Weights of a small transformer language model.
Size: 13 layers, 3 heads of 64, MLP 512 SwiGLU, vocabulary 2048, 6.54M parameters.
Architecture: LayerNorm before each block, no biases in attention or MLP, untied embeddings.
Training: a variant of Muon for these matrices, 344M tokens.
MLP neurons of a small language model. Each row is named by its layer, matrix (gate and up: input weights) and neuron, and shows model dimensions 48-175. Each number is 128 + 32 x the weight over its row's rms, rounded and kept within 0 to 255. Numbers have three digits each. A neuron's up and down rows have the sign that makes its largest values positive.
After each neuron's rows, "fires on" lists the tokens most often at its 100 highest values on Wikipedia text that the model never trained on. A number after a token or word is its count.

L4.gate22:107135161135138149106099123101140166082111125160120082031162156169117142092116162101136140074136120073173087109114116153073104117116167115211167162091072128073190194145139091121132183116122122132192082101144150142183116103080125134168138108099146080156148150131138106070190130097165128124114137101142147142119107157102152123197105124197083145147193113152064103114132117114136169143119
L4.up22:104096105096110143173130197072157152077202143152132154125132119173109082140105104101096141165176147123139106075125118114092107110117165168173101203103097171160121103093177136132141147106129128136133116114154110140112091215148112086096161123157056136136093120082122129107160166135175136080128138097107106077088124174095180102146120134134138080117130122172110162144138060149198186138156
fires on: "ro" 44, " she" 23, "he" 7, "emb" 5, "ower" 5, "y" 4

L2.gate64:093091143141128100140168129162153179135119081110125126086147187162137131097163133067053184167118138133107123156174124091117148103118082099170148100142166093203121158117148117152174129122102168118136128160119158120130128112105134121098114122054108160146095071133097140126109120119164159105111065080099172115086139108158090138099114136151205163068119183146095138061088092118079158157069
L2.up64:111128067187117141137143123054145170115174163146083161126142162197135125100148166124058134132123090160157099132121129113098162164123139105155120163131116157145042112171126176121139104165160141158130192045131107096134116150155081123110143156137142107109157135155118096124181153142166084124186165118132155112175177111158096071124102151162160159123133153174121172134125056111138117099075
fires on: "at" 43, "ed" 27, "ing" 7, "t" 7, "ud" 5

L7.gate352:119140110077146141197194147108103139120148148146159123146107099113145119143109108121156165138169151127080166090134147185102180170150131135104131172126000108183079107142158118123089129135103074147078118135130108119085076151106162145120122130140152121170148104132095080136184158085158085122172128139108115174145162053158142117135126138093147142100145189133084129135126124120179127114127
L7.up352:122085106082140102150165088151116101168132092108153122149137106120169146090210129081102126060188129141168152179103107127166122126135106158130120032093125110166173147157121160113042092130196130145147098171130144124167095216134106157109138096136163149066070092129149161118143102148152173119103089078121117107059200121147125096112131137131146131131115098123125122098108124167201105140174
fires on: "ist" 19, "an" 18, "ian" 12, "ar" 6

L6.gate49:103171112125133129172136142122116161166119155079128156110089146185159107153089068107168083088182092137108084136113117168063160170073199134148094102163098130147134090123153087135126182097154076186103143052134085129099165157112151144134117142107091118143126115159110171098106144081158126101131185135139115125228130076154083148107103152114094165108112110092116081142145145131113147120106
L6.up49:148120126061106117162083106119123129126128127153170093136111154213193160125104123090113161138137109104146206156173122112165122112176144137088108084128117145116122115102142143149155092127150112119142124161100168142145130150133071186146119142103086188152133092082128109123174106101138187141098083184105155107110168099135125183129108105134157181066167089148095138070134143096139163137162
fires on: "ant" 28, "ist" 12, "ar" 10, "ent" 7, "ess" 6

L2.gate346:150109081130133071132093142165100161098069133134183175097159181120128181094124036188148131044128126140065204121129127118140158144094133149132191124184163145129101121137094123114116100088111148184150148108111122129125095142179129103156113121102111117143108139089097089199106121143171101158182161161072135168147105129126192165155124135098114052115143185110175056166144140110141089089093
L2.up346:111118100111160069120137130158135111130118149123187075092139159131107179118137091163143105047097123143037201110103090162165165193054171139158135168164158153057131081159099098138136146109094136162088158139158124105108084135130110154144170134140126085084132166125156084183131114214177179114150126139095123137140087133082159112119154069091105050133182143089124118091155118147110096145054
fires on: " comp" 54, " Comp" 18, ";\n" 11, "\n" 11, "p" 6

L3.gate204:110098142169149118123104180203122120165164081102106149103111126089127116074069116107067150152164085224158098140122079104135139094139131095132127143107058142109128206119146111142155136114170160181108175128157070136059177124134143176114118145090126096126163137104106095104106134142100144182154141117168130132173147149081129125145130091130071078124078168104141172138159121172110113134166
L3.up204:156132116098058144111081143135170100130104104148117205086090140145113128146100111131166114165145140150113139161107134095180091185124132149144098098187120085170140110158109138149129136181146082145162124159172102078180169138146117150154092126153142178081187095142169130113120138115107182131115149159075133129125113169086111139132120134067124130073166073172183085097103108081141117095093
fires on: " place" 20, "le" 14, "ent" 10, "+" 10, "ec" 7, " |\n" 7

L3.gate134:113146077130145105106120079076143183114073143133127075083108064143135099094100132083161118148116155131125094178132129103152097144138146116085079159120106131152096104118103174149150144130155140129131126181137119083138141105082108109105152109135100154126090127161176169158121128130125176136179195080147162111088132107122076086160104119130085153174123165141095143113166100150169081143100
L3.up134:120131123091121096045122116124094117172159078142152184141146089164127112061121217142197140124149103124108194148159107165163125138164156131113126121161191142162127070131099144143151127146174148133109164126147151134090116104099145185102103069050118139151102160112095102088168101130086116140174136084157095128122146110160165107092134123114090172155146147116074101092122178133123085131086
fires on: " to" 42, "v" 16, " of" 11, " on" 9, "ing" 7

L2.gate343:099082091084161081147119159096188143127097112046122109134116133110117133134130179148071132172099088163148102139172148118183153157207159105093148150185138133195095154139125093110141123148125119148089164172140105082079171131058099200158130080096167124200178136148109083109095125090157150107168134123137080182160145176132080099162126126203105131144144178145128152095151118123100092033108
L2.up343:111095143152129128129103135080138114136137103078132113128094136094202108090150159093148156218107115091153153134151106066198162153160139074141165117122122128191100188109094132101158116107131108148058166128110114071114180075116102172145173117082156122153128166177102097126127107148134149147162087101091129165145182166127142131097148155127149170084127102143115140115108117183177087117108
fires on: "il" 25, "ab" 14, "un" 13, "ons" 9, "ed" 9, "on" 7

L2.gate465:118126116051144109151125094095109150122072140176075137149132121122056145155157111142094130121096128127151165086203166145153113091109126117176114121124113157145140171100104149150160100101141167118140103111139133044088173125124085127151148107134120214138140120182130060095106141152153094136108142115108138128095129149126077173152095152094176127100112104109111135068187104104118133149103
L2.up465:154158146121204104125119135106130119153152147153135092090126093153082119190090076145111036114138181134093155169201138158209146113119143107118134155110072170133193059098148110108120094133137186159171108141108125110183124134171124085134078161155158145136200111150161130105093088086144115173141098124156142143150157097131117151128077119154156122089093147121107098087107107053142157140116
fires on: " r" 30, "st" 15, "ri" 12, " serv" 11, "ier" 8, "ib" 7

L4.gate325:152104172166149129128152097152111090136171128075122078104168136182092150145131139110103158167165112126156109100160154168046132123128161122079122110082146119147062141128113165100146131062131119161118185147133079174116160138123120113095108169118146107145131152151169094113176139117141081102062116068065139069180149170096122152130118143101210136156143120136087146150107205188101148128098
L4.up325:129134186143111135129105119137155128205105164097125171131138144087092099136137087067079121127144138075094149172130113109154121155180126140169141095165089154150136124162125129157123146173171115210123180162074119133133111107070057151102145137112104100150129158093138141165107191171133194124108130153131127169153088091077141095112109150061126105112089127123158142084137084154163162123123
fires on: "ra" 17, "one" 12, "u" 11, "ur" 10, ";" 7, "83" 6

L3.gate366:101209129115151156076157167164116127149144130129090073144105103126058137175107090039124121135133110123073070141100126132091112184143143143179098167129182143090136103115168131163134121157134173154122077148177187143114095177164180124124116138106111138105086131115155156183163143111110094094134151179105194099147106129127130162133147087087107169129180105155173101128137185127143148129175
L3.up366:094158127165107158129133107154171176071158129094113133173098186162172105134100101113121096163131124110134112148174066110123160198137114148148106113131153118166214058140138136087141185106094138117100138173126164150140133179138063141128115148099159098141150156074145153134083123148188144131085123155146153080177080172083109137164083059153124143145127141066130151112152164158129139078176
fires on: " town" 14, "=" 13, "own" 13, " located" 8, "ra" 7

L4.gate65:100153061115094175112162106219122152145116134121149130112152145049128113053156151129072149148154125124107081138117117193138113154116211117158131158124122141117140058109189089108086119137124149134070129093121200074144120144093142107082127109120129103124089171130104160124177128099117106105128075144123165092172096136154131142118110108212143137106102152186092103101069142152113111181167
L4.up65:090192104125089170111136099119159137146170161165119119109120156202164043156178107132096124120157087150153083160160170109105073109117149136153135097102072145155112116133101140118133086132100110123149148143060092142049029180103110168185165070178093139148155129053083142120192132127137118126140107137138090115128115109093134133118095112120150102118120124151126134127110125163115121136134
fires on: "h" 18, "he" 10, "ash" 8, "ro" 8, "enn" 7

L2.gate359:097125088094141064167179119142124108123125159099132125117184131110151145178130179118071085109149109129135127132145081075067099086120124096153154113091131191062099167182095140138191116142156076139107113151079182111145129132104074077125172169122107168195121175102190147094059126117069160126122158119166137153105165124105110099132165149143169115186131111124185143104112137129087084161105
L2.up359:128091173147037146155115112093139125096133104133096059098170173136103119116142093057098075155097159138159145180127149184112119129185136116150149115223155088126150141151154099136127106104096102120159110103155151108138134158170134102160099164161121105184124124185107120147143110081127166132136097121149149159134036062129088149136074167089124118173149159146126062165129147105104128136157
fires on: " State" 29, " state" 10, "ent" 10, "overnment" 9, "ad" 8, "." 8

L3.gate90:128164131162158141079154141152212125107083080158115122120097145096122089111090087135104148164202166154126089178164154122094093078104093112134105099160137138135115199146138144197179166143150136125149135084169083123141131132174139159188112127131161127084177193118116075071098124107090127149058093135164075100186145090092081113120195142169166106153147083147190125109140101066122105132086
L3.up90:122084133179118157104084080137106160100171107172127123087165156195122134175118171128159145100094080153186176128096163030122122138191161104148143167121085122064114126158136150071145159124121110136117166129168097140144099101192104133117123175133104090122145082093158104142157169184148126086150125102084110112101190123128160129050128030109137129156136177123114116150150125131153108104175
fires on: "t" 48, "ross" 13, "ing" 9, "on" 8, "er" 6

L6.gate112:128094131126111121117127080122116129093075140062130071142092101100098133142151139157131128129069145059097204102123066120059111123105096117135195133113141156177170176143154154077104143060145138095097088109071165142152148103146151109125117109105153101135145081116044146192053147134143124137103133152140135121181120064135142157163103090173150172150149106093177125141180095176145098127098
L6.up112:140193163104126111140185179158152192102100120190139109111109081087109141148121160079144141172153152136105105136131151147109182111102147124027111138136170109171149109096115123089052143086156095123144111085069090129188099154154123147149156122129072150130179132118094148107136145143122165148173143137107102097111142111101127134141130123113101084145142086136087105157100220098117146134094
fires on: "," 60, ":" 17, "-" 6

L3.gate96:105154105202113198142113088125118115114137120153121067119081131153148081141177141115141157171114101099158096049150140159117209178075133114152090109114133165117141156189125133140117218139147153073110139117111116132133141096078122123136194114076139042184118099101062174169124121089159190118155140176140132196115171139137147149116083164136138158102070117111182113135124119161142161111112
L3.up96:108109100124143129132050134171124126082165059145129166137101076178127078090156114140104113125134146139138144117145092155120211167138140172095100125107162112143121114185146101184127167118182089142103155181120082156153115133134135158107149143052112143115143133109138172175168131130146096145186128120088114157116109175088133135158218202165128145202080135098162061143109102101051134134093
fires on: "ad" 40, "ard" 12, "ent" 9, "0" 6, "w" 6, "aff" 5

L6.gate296:139137079117181120141098188099156149129112135167122058112168128140100123162127152073107171112124168144120115156131028199128111129075128108151149126126138159147069170165126057153142139100116143194161077156127140118144097176153179125108137101179101143120097115157078122118142099146199115148108149112109089085155085103144098161117173123158160123188132158096161185126149153145169088148112
L6.up296:130126130112149118123132139115141142072116107124146171119085064151112121160105097145134187109115151150159113142183095169104148118061085097087083145138078177069073135171110153131081099179173151108132134119135144180078211141104139132133141141064084126114121109118146141159102113086116148175166165121164074131170109149107114105162130086132127128148156157111094105083100135149175167169143
fires on: "ib" 15, "s" 15, "ig" 10, "in" 9, "os" 8, "over" 5

L2.gate12:198136077105152109103136115108075100121185135124133111121159102149127153093112160134172139105158071151078083167115092127109077107110150105159120169137107183105101064119188130131124116119086093153104150119120185143089202107143087134127172088116185131089087193120069119131099077130135125172116115106145110000159130167112120146099137138118177074144144113146123119149157051185149167105163
L2.up12:171202137185126132171108129137088148097124136088183077167134122073137169119125082130129108112108146141099111082144132095129159107106146143126085182142123097110087101112198144173078104125104147101155106116134139176147132109142152125109215084083160110147106200084054109097057094106093091188142138116088113132144154089115170111115114137106148114110152110127149145112127096140176184113152
fires on: "n" 19, "\n\n" 18, "are" 12, ")\n\n" 12, "inn" 8, ")." 6

L3.gate493:086098133119141210107101104140111080140164147158169140116107148224048120133087166080145139150141134117119156151110149116092201097127105154117134103092159208154117142118110143131181088103100105127098090171067077177139105163114084062198150131103116104111114102110147174154113091138103108133120126204133165101135141090094116094142078200086119112118159146068155137102111103150105163109086
L3.up493:075113099161132146061164126134065130134151150121165153140039111174164076104125118138139179170202138116151177098143122143118144157106104134098135115029168161106132124161138162123188145101147125121065151169094099163150119132112141133097161097138118109107110089159132144147084159121188070128124084165126087085110142154145130131088147177137165113127175173076152133160095164137165102111137
fires on: "ad" 17, "am" 12, "ard" 8, "on" 7, "ac" 6, "ox" 6

L2.gate31:110147186142087112178110100089115130122094159115128124190095137147145158088136158131092104146132174082080164163087131134151120121149133188082226130138133164083156145134129138089116149118125095170110139150161172082122141132108098130160116167116146175151122103180146202185091130174057223167117109118149187142096115069108105137136123130202113072124161113144075095063126123141095131174129
L2.up31:170153143165152096123160063094124142151102126126195165162089105098059064103138187087100096109119190164100097092124178158148144104082155179103107080132126132156184131145173137131127142103127118130156177223155125159114132108166099141146166114110143056125147122130091108112114124183082068164116144147124144117100141090122126123141134128187217117134130131148084093097095153140187101145181
fires on: "el" 20, "l" 13, "e" 9, "ael" 9, "w" 8, "al" 7

L4.gate158:107119181049150110129113056120142077125117087185145146096141142094142128128149140154171139134115154150133070153091133197190098165121192145139088115135111146127213128174165097151113107174087165163080095113118133180127117125106137176134130073127094097141161145131119101198146153112110115134090124153102096122196135092089151103096157151155127091133130193103107163072130092149204120083101
L4.up158:167146165129205060146142127166104114139162162139123136126164128132072098107068199094123140137168173170097150099168149139109131190143116128138106096143086174123121111107110117151068137183149126160084060159145119125168096112164106087156185115083098140142062100123138135154115129074120119164125106132129093049176143133140140169092106144121113139123113131060133196141122129095184103124173
fires on: "n" 24, " co" 14, "an" 13, "ice" 12, "om" 6

L10.gate221:121121116130179116134071109124121107080192103101115102093167121189071152091149193154114114181074104160118170129137178094106090152104096165077156080088167106118124147094118122108118110148137113122136103103123135124124164122141122091124088119164117114217139161122078105196143124110117135101109160196167187136126140125115107098110139065108077129138137135133118145090072106077137122115134
L10.up221:163123057144171118115125132116104159145137126137129075110137114203081104093103140083121199119134121156136132148144149165191109079141099122120176152055142134141094152075146129120136115195153099156155144086116144100094120140098128137135126076151153163095113165164178183205105155113102154153121112127118160130085135170100095086153135064141104130117177158097150201043085176172165125182075
fires on: " sc" 59, " Sc" 21, "ig" 7, "op" 5, "ograp" 4

L3.gate359:083137156132176108156149188146092130117123086121086147174121162131103139140160138119089139102124110099097080067176145152103092108143172086111116089136117165128035143166137143139097117113077131091100162111156118186140149124052120092120190163154094107147153207092126148208147145101169110132090097149126131130115144123141101171158137125155127110146148106128060187136087164113146127153180
L3.up359:105136150167115138106102127203110188135146115105123120102158177233138145069149151132145173156167168158145134117087144151101110155135150127143106101180093151106127146113129081130197067103098162104132166104191097144172118119188170085132120191190100097092140130135134143150125096143093128094087139128101077102135108061103123100155155155133099164129155149099182080096110162093077216148158
fires on: " dist" 20, ":" 14, "ut" 11, "a" 9, "ific" 6

L4.gate196:175110132151119097123099166127112108125086122106143158076152152077124091119182079157108141109143179075133083095170102105076203131100125085105169115138131149136112108142083143135131163134075099127137069173081108168159111175172131061115110174154154105176143070136083155152096143171114111115133147152078144113118099106149077110068156159142164162100108114132140133128146088153130115079095
L4.up196:143163166123111106098123114117148175146078115117170117099081164067128119187147135152130174076094095093052123122187127106107120156081151129175074083132105123156179103186066072119119191151152161095135168110124117180205126139158149087088140185159148171103157087094146130159164145085111110149092156113108100069169109155125112112117122090096154103160130085132134080155125121117160127072135
fires on: " re" 74, "duc" 12, ":" 8

L3.gate508:137157123102055073080119111138130106172115181119134136107111088140131095096114113129165129100105077112160115077125102152130091195051105196147168130087102104108122114190122139134120116185160073112118088131182133144182084132081090149182122111142129108206113125114127143184122162181115158162122140168156130146191095134137105119129102139150121111105120159188114170166181086151191149081186
L3.up508:162125126096131102140183170125202123081100148174105135154119128144143165135092100110150145069087118058115115113159182156165112141061138115163144135201134145132132081158120134118102062119076195090087122110199152174126123078124083068118071132108169111139150162084195102172135115141118091120069171122101151124138133149137170089076106137038140130162156077149143140206100150157110160113146
fires on: "d" 33, "al" 11, "nd" 8, "n" 7, "D" 7, "'s" 6

L2.gate321:167126098107076142145127135210106106085122123109078200097172105146102122139152105154066109176110102108113086130134127156133166120105114102103185136130107178110092075085112139155174104129157132109120121053096127128159147037121124125135170116141233147144123193113139162107142119101125093132083158141176066099121150151121110112079135154123070194147111141088114092167144108100149173137152
L2.up321:156122086145111102138176086149103177108138049080112170133131129096138121135166062120158077112105129107150097145141104136151127106104168100143186103151118188083113133101093146086120099120152162095130162119113181081070136131128162154054099142093210138109079146155218106102087104164161141186119118170164126152101098123183073077107167085148106105133057087104127097169160109185129109136187
fires on: "im" 32, "ir" 16, "(s" 10, " also" 6, "r" 6, "un" 6

L2.gate106:106127133113125170105127176147126136143103144133157043178142135115157148110074149126181179052135162121112072099139113092143143160125137187198180121129063081170146084122125145114183143170125172116118110138135115123141131105080155101127118121182160140167106137157110078164133070158135132152066139113100078079105110072127132162152088101090199144080082103197154106140168165156151142084143
L2.up106:142066116133133136099154175108131095118108128140152069186105144098131138154081133125157159091144160155126062032136150132103139113129132147155190123106133168126129143171097123142148067154103147148125114160163125159178111104108171127126082081175155111138119132121112086133105091112145107151133142152157048038116147047080174145170066078121136149099067083228128102125144123168074129151162
fires on: "D" 47, "d" 42, "-d" 5

L3.gate286:109127097163084105144111057118163135155104129086208147180049167130117175107181097107160137124117104060121139138052156135157144087127118103104144156139210130128137114130094133150124104159127133146075129125155098157144115088062126155128123193152091189148109167114061138152127137080172135186159115090142128155147133060126125108096128147174132115131067137154102090124122179134158137162143
L3.up286:176080064175087097147158130069087148133083128122136102099125145135111130169139119110165130104142085126108152109117158122102110101095174128118036113107149104140138137090128127098146057081103115089080160155189122141133100111159168112142124165137125128103112193124123134136101142123117180191140106152167097162120139140123127182105173123197171071195051144147120079098171183163106164109152
fires on: " sh" 24, "at" 20, "und" 11, "a" 10, "e" 8, "w" 5

L3.gate64:100122147110173144190124111113140096176127108117151127140070126152147143109033159152121139158081066119136126168091130096173202139131165204105138124099195152124129145133107169134125098142123154107144160094119076073087185177140101128126141091119115143215144141143186120146133065116123174108182117086109133110072105125126108137115140100125148158090126125111101152113115136168128102063161
L3.up64:106079146133118088149081088107116176129120148174198096079129171050099177152195121126067077166075075131159079106111102155167163150131097104182077114147112120109134172128096083151114163100132131102114167154073135147150130201069104149131098117147118151133130135075126148154200115152143163148106123108098110221062127141133094188082105163166116132107129047130104142149103140215086131141122
fires on: "ed" 17, "ry" 15, "ex" 15, "on" 13, "let" 6

L10.gate352:089136130112209114131181166140111145071089189114138130138158182125088149135154105105152119138095187115061124139138127168111172117098110152105109149099142166144107156191180097139143133134125147130134086174081157170145094109159109124155154143086139109092132141148151169102118185181151116204138162039112114117102096123112142161123103076135149094122127091163138095184108096123171063185129
L10.up352:138198183101200108133103075142165140108105114143142119117117142138165111135130130157168095128177110107184162124145123110177164167145149128138118161124105065174100145117113119102141197130102129135104111154152124162139151093166161132077149164142132132076127213117063156137064128116125102103116111095110202108189144088115141145160129118107092127177154111184084149143113165153112180165115
fires on: " e" 18, "ou" 9, " s" 7, "w" 6, " r" 6, "b" 4

L2.gate232:160081080146159105147075117084120082085183120136143149094111137140153122119116133134144099134060158099093214155136136106149139170147170128073083125161166103148147189081122081104101110136095119136153205130089098107129207163163164142148161113208133126138178078167129097110121083108167100085202159100152133114165114079135112175093117126073138131165085199122157143123115125116124153159088
L2.up232:167081093138156091187105169118133157088094148114151137134146130081131177079122165133098131145093121087111176152137164165087105140106135170103149157118135161154159109108115154168165072091115125127118168131132133176203103098088064108176187126178149108061151065150102124113134089159197110092145145137119141105145070141135152140090112093129099094144112083168145182167114148131115128165130
fires on: "or" 60, "et" 14, "p" 8, "for" 5, " comp" 4

L4.gate465:033111177123168117131095118165138176130131135156086147135163138152135089105119169098112130131193177111169068118167148157127154133117099153092176155133149110127140131119101153142152097152107156076139167133043132082080112123143173139151114162120085160200163142175135112147106101117132188117102088104096052169187153139087091148057142058132167119097133127141097151135147132105136093145087
L4.up465:123118090146129111174139195133113107131180170099163131091155146095135110130164115133132170167113149103150115102164104159132104105103117116075159066155119152112137114082171079124105130096118089113161109095110100126144095103106082063102195133099126190111140177100157111095086146081166141148133120070112186123049085181207057123140174108170066127145150138101135111179135113159076095143166
fires on: "ess" 19, "ick" 16, "ow" 12, "ic" 12, "ers" 9

L3.gate248:150170019087111140176090111122141137096117120121163156066151062090110135123134151164091155075157139124114059144155111135153078168148144102113199163140158152159106095131118136150117118119141150160139188167137108178093166106069107138089133126113140120144108161108192084103149118125080119153087110064167115121108100140113121139118132117160118113193150095118155141077151107196106131144196
L3.up248:090153165090129119155168111112084117098131098143165123092080075098117112040160142149115117099156135166133104155164105185141191131120106132096163082108097154120095130109132138194175182154110114176078079171151056204081155135134130132076080128121130155142162153142131112165142140228121124158084114163171169123128132122129146129089085120086090129086140227141071105148108110131142170144111
fires on: "land" 13, " to" 12, "s" 11, "ing" 10, "ates" 9, "es" 9

L6.gate295:146137147154165116152169123098210171091094132095130165124141116153175084072170153187117131142122106084145138110159077163189155129146121150132131129151160100113142123094138127063121092167166173091067055116126165043136129087105151113077189088145127109175120134094150157074115114135105124159133134182138158132110178160129102121181071091133140210071158126148130083160162070092138169116146
L6.up295:075141163110136096104096163084153113036125108132152184108117132155165132132111130179162122115185160072152133141110146175165091107171130114199117145082170138120152102128168104101065120132178119062106068137138122115113158107129105173105107126077102143145186068100121112135135147186125114147109127096154131132115193149114142136196097099103102146126097153162134197119142152132122121111109
fires on: "v" 26, "-" 17, "19" 12, " first" 12, " B" 6, "av" 6

L6.gate349:075134130203182075111179144084085086150032131079144127156100099128105122089106179120123079101102173091108110099147068209140195114138129146112114161133159145117114182139125133145107127144114126116084099195129147115127096146113115082081154175123057156100068093143155145114137148201065143145114127188192146142122144133112148158144158108166107113166144170152150119137156122146135107098116
L6.up349:072106122120111170157086127113123204145090158113091113144129131161075124153162147132099129143167087079160157107134130167174131132079126143138128174159109131076164120180101099125041153114128142182073065136188099114162174131079162128123163176151095132097085135120114152146127112178165156128161165143141152141043135139170084102166164113112089091168111139124141140116133101108132141117133
fires on: "w" 26, "ap" 13, "B" 9, "att" 8, "b" 8, "uch" 7

L6.gate275:140106082145187134181089069135055169111131129178100167158103145105111095083090116089106132129130157122153134174082150061117170103122107166165161157151160151200076123113086114062166152126142137079107197155069142151117179089146114159195097118113157120122143082136072182105118189139149130145107100103142105071127188132169123160080149097131171147160163187183147133093142148130070139140089
L6.up275:071108145095201148162144065116103099093175188088089081081073122127147084195201125093174143136188169120119112108123138109115174135116069202092104166122126062128140109166108150108152113107157073141145159121077150077086117116142149162064098149086095124116150094135152182111146140112167118157100144095122155131204155081133130073152201101134123149168125175129154142124145134116138095077148
fires on: "h" 24, "m" 12, "for" 7, "f" 7, "p" 7, "em" 7

L6.gate170:101146045119161142121107163106103122051157089122113169111131136099118165122170100119116096122169128121086092151089164156084135146057164076124135074095139149163116079086160130131193074141133111123158148130132149168159069107122116135132147105146132164075117137152146113138087108170178094182143225121108129113124133133165049152124133111077169124123088118131160180063099184148105151136144
L6.up170:096139094172165125100097134083150059111162220163115109100118183161151146132155081160090110107129105127119173162175123064030137160138103113101157125111057112143123129100116194077082157086084150144170128104138096138074152111156112172133170096121097188079150138079145095105132147143136133113078123151140120154054160119165118124099138129139093180151124122136161129141159192123162176115177
fires on: "r" 62, "en" 7, "ar" 7, "or" 5, "ch" 5

L3.gate303:097199134118120156135075107119136141111157097101168111124083144098140144137119116063102134151132105145123151120154171162164088123185087131176148146121131129119126122135175124116077065138146156093124060167073168081134148164094144144179169130158128206130082229086071085096118181127150129099104133121155083109159188072092099099129072164178135094187126154186106134126126085154153127157085
L3.up303:157137120132126137131079123185106133127151079142108157106123180125088111212146109092090128076131091139130105125175120149173114131144043105118101129122136141129102132075187131146131162119134126106117078169174180136082178134117136123099141118141150120099134139126059081167156096168163078133118188140153116068129131114109123122100117160166078158156143073147161075195147135094184116137129
fires on: "il" 13, "a" 11, "ous" 8, "is" 8, "em" 8, "ig" 7

L2.gate66:127100113106114076178118084081122167153096171086118120127132151158144141110102167128116128130125151142099135117089071146079155231136174149072159133127128151207091175199107143112162090154169105114101164104134182086120107155100135148149093083135074164146076119114157186143103113163101107145135163168173174130113084118117110135142126153159180127127112142115101153048172132086102157106052
L2.up66:132123124142085134121137128127118152057118134113125122161121128154109128153103154126135132141110127211087165082158116164164082205136091130117105174220159091136083145123153125086170070132122155130177164077159123156118083198189036183094116109093080102137182147151121135109095134191116117139115147103121107174132092164101081150091090146171162145137108068135116160113104102127084117093093
fires on: "ed" 23, "s" 20, " United" 16, "ited" 9, "t" 7, "pt" 6

L2.gate62:201137118150128109117128158072119113120125105113101165176139115132119069118114185137088136207169126116109101124117163110118148116145126134132169100126142118208192126127153139171133101100109075093133145118143129124168106185133208096105140173150155113175154093132109102206114142114145122121128109075143110153164117089101150196152136087162130134103129199112106135171154096136136184158061
L2.up62:108154104133108066101175155112089118085146135149133188091060096104116211170121147136153124134166095131111136143132136151103152118093103117081134096118059099158141112192137143160112145119104111135082114105144090144081136110059099131110128170125166152153170063136142196187152143097129148151134124112138084098154139208067145114191156131143082149224147111122128135137098149176158117113145
fires on: "w" 39, ":" 20, "ist" 9, "duc" 6, " found" 4, "ad" 4

L3.gate262:129112106130107087172155140159120092098113084131112080120097137112109100141116151098138165074128161117072119087118122158108125124116157201106198152114097175154123169177134149140142118100116070121094133156135127159129151046074097143152189082132119142132171157072139068159162152127182133110109144119143092186148082168079074054189091123118150104126101178111133179066112140125134118142097
L3.up262:134124135135156090119118133117106117097173166049150178065149134130088129083089106140155142082171155114055091114128102083090139170125158156121170130164155140182110124082085158141174138121077165142141138076085167144067120140138139119134153128122137129123163199089138051102126150151090102112119145206146146135159108139161106097141126177188185142115139178123187171158096152124154145085104
fires on: "p" 17, "ar" 17, "e" 15, "il" 14, "or" 8, "ul" 5

L2.gate479:104123063099148165107023134101193154119157149147157189126115091131106110113152126114138193083148102125132118126139107130143116141149073135107114089126080188169139118141148104112094160060091129106099145168085118161115055087172089100161164097197169137145118126146101094177140166165110126082128131168112128171132067071114122091147137153180157088148125129121127060145139147153145193129148
L2.up479:142123097077052119140129094124146122127128112101168113083114127145141104182108102127107121129176128145058148051107134084206146146155110105111184152162111157168119156094204161157114116111141079146136143112107162146083154163140142106124029105152087148119071197080121104126126155177111118171132155095093097148122140118112141108085125138155133140132153103138171101149080154135089118125167
fires on: "ang" 33, "e" 14, "us" 12, "ect" 11, "is" 7, "ous" 6

L10.gate276:122170078074113087171188150088124082138114060183109099145110138089097138053114225090126136073136152184113147159163143143112129159118101105162171141135057192148140120154098141088109096169173098065131157092149129156143136182146134119111152100097113176113162127106126105110136111117163125125130092137132108171147121145145073137157066156142134123166121126120105075134144059198091105079115
L10.up276:155228131125147134133109141175140159162082150093085155169111077124111184094104122076091091147117085134148116160170138140157117098047087142119103114119155128109109061138110247154122085170137126120179186159181133146157095158184141131151129123143105136167106133136041096150169108101126165100142103103068118147086145111121149161085130142132160097164113166105108147165185140151112141128134
fires on: "s" 14, "\n\n" 14, "nd" 9, "r" 8, ")\n\n" 8

L10.gate501:104119141165068155146142081156182110142145115061170127111163170205102121197106142150106162132132091115116104152103103115113110160128137107118117125196211144107128125124147083102125132124155129113040139167144193183101113182131132113107130129174124108132134140122139152104170156167125132141082101099126156157081130140083149117110120101116111110090150131123187094136118160120072109161169
L10.up501:136105150100102102125142134164101099123156126116131154126124112144080119113205141110115061134073127160104162117110122125072115115096129135247099185110159134163108086102090153093187121105186143111122098121132155135096166164104130164114092121137115105162140155169162187088196192133164114135144221141138156143131084177122091144124149144120113188101160133163116071107131143205070115117114
fires on: " W" 29, " E" 11, " S" 9, " G" 7, " K" 7, " Re" 6

L3.gate296:143080086109085076169128138070136177101157185198146156113186149155128121090101125098141138114136078136027155112105123163135107156100166186135147139115126162093064147132134132110043121117162104183161178113159093163039116177182137150166153145205103125180114157160125153144092100142165100111167168124172149102112096089098188173133080130118089108150122111085115150154133095073118142099112
L3.up296:125068109087109115191075131108143123101128128172084113091142118123126120120058131197103145099097175096114126122094116137132101119116102072183120176154169102145128113123102134077105114146085155096137089126094145165177049117115075158168076141174104138155174144161116139146106135136149108190143068121110118140104148117126126060148151139159188127210156123102136217088189136167104130143172
fires on: " comp" 50, "ubl" 13, "v" 11, "p" 7, "ct" 6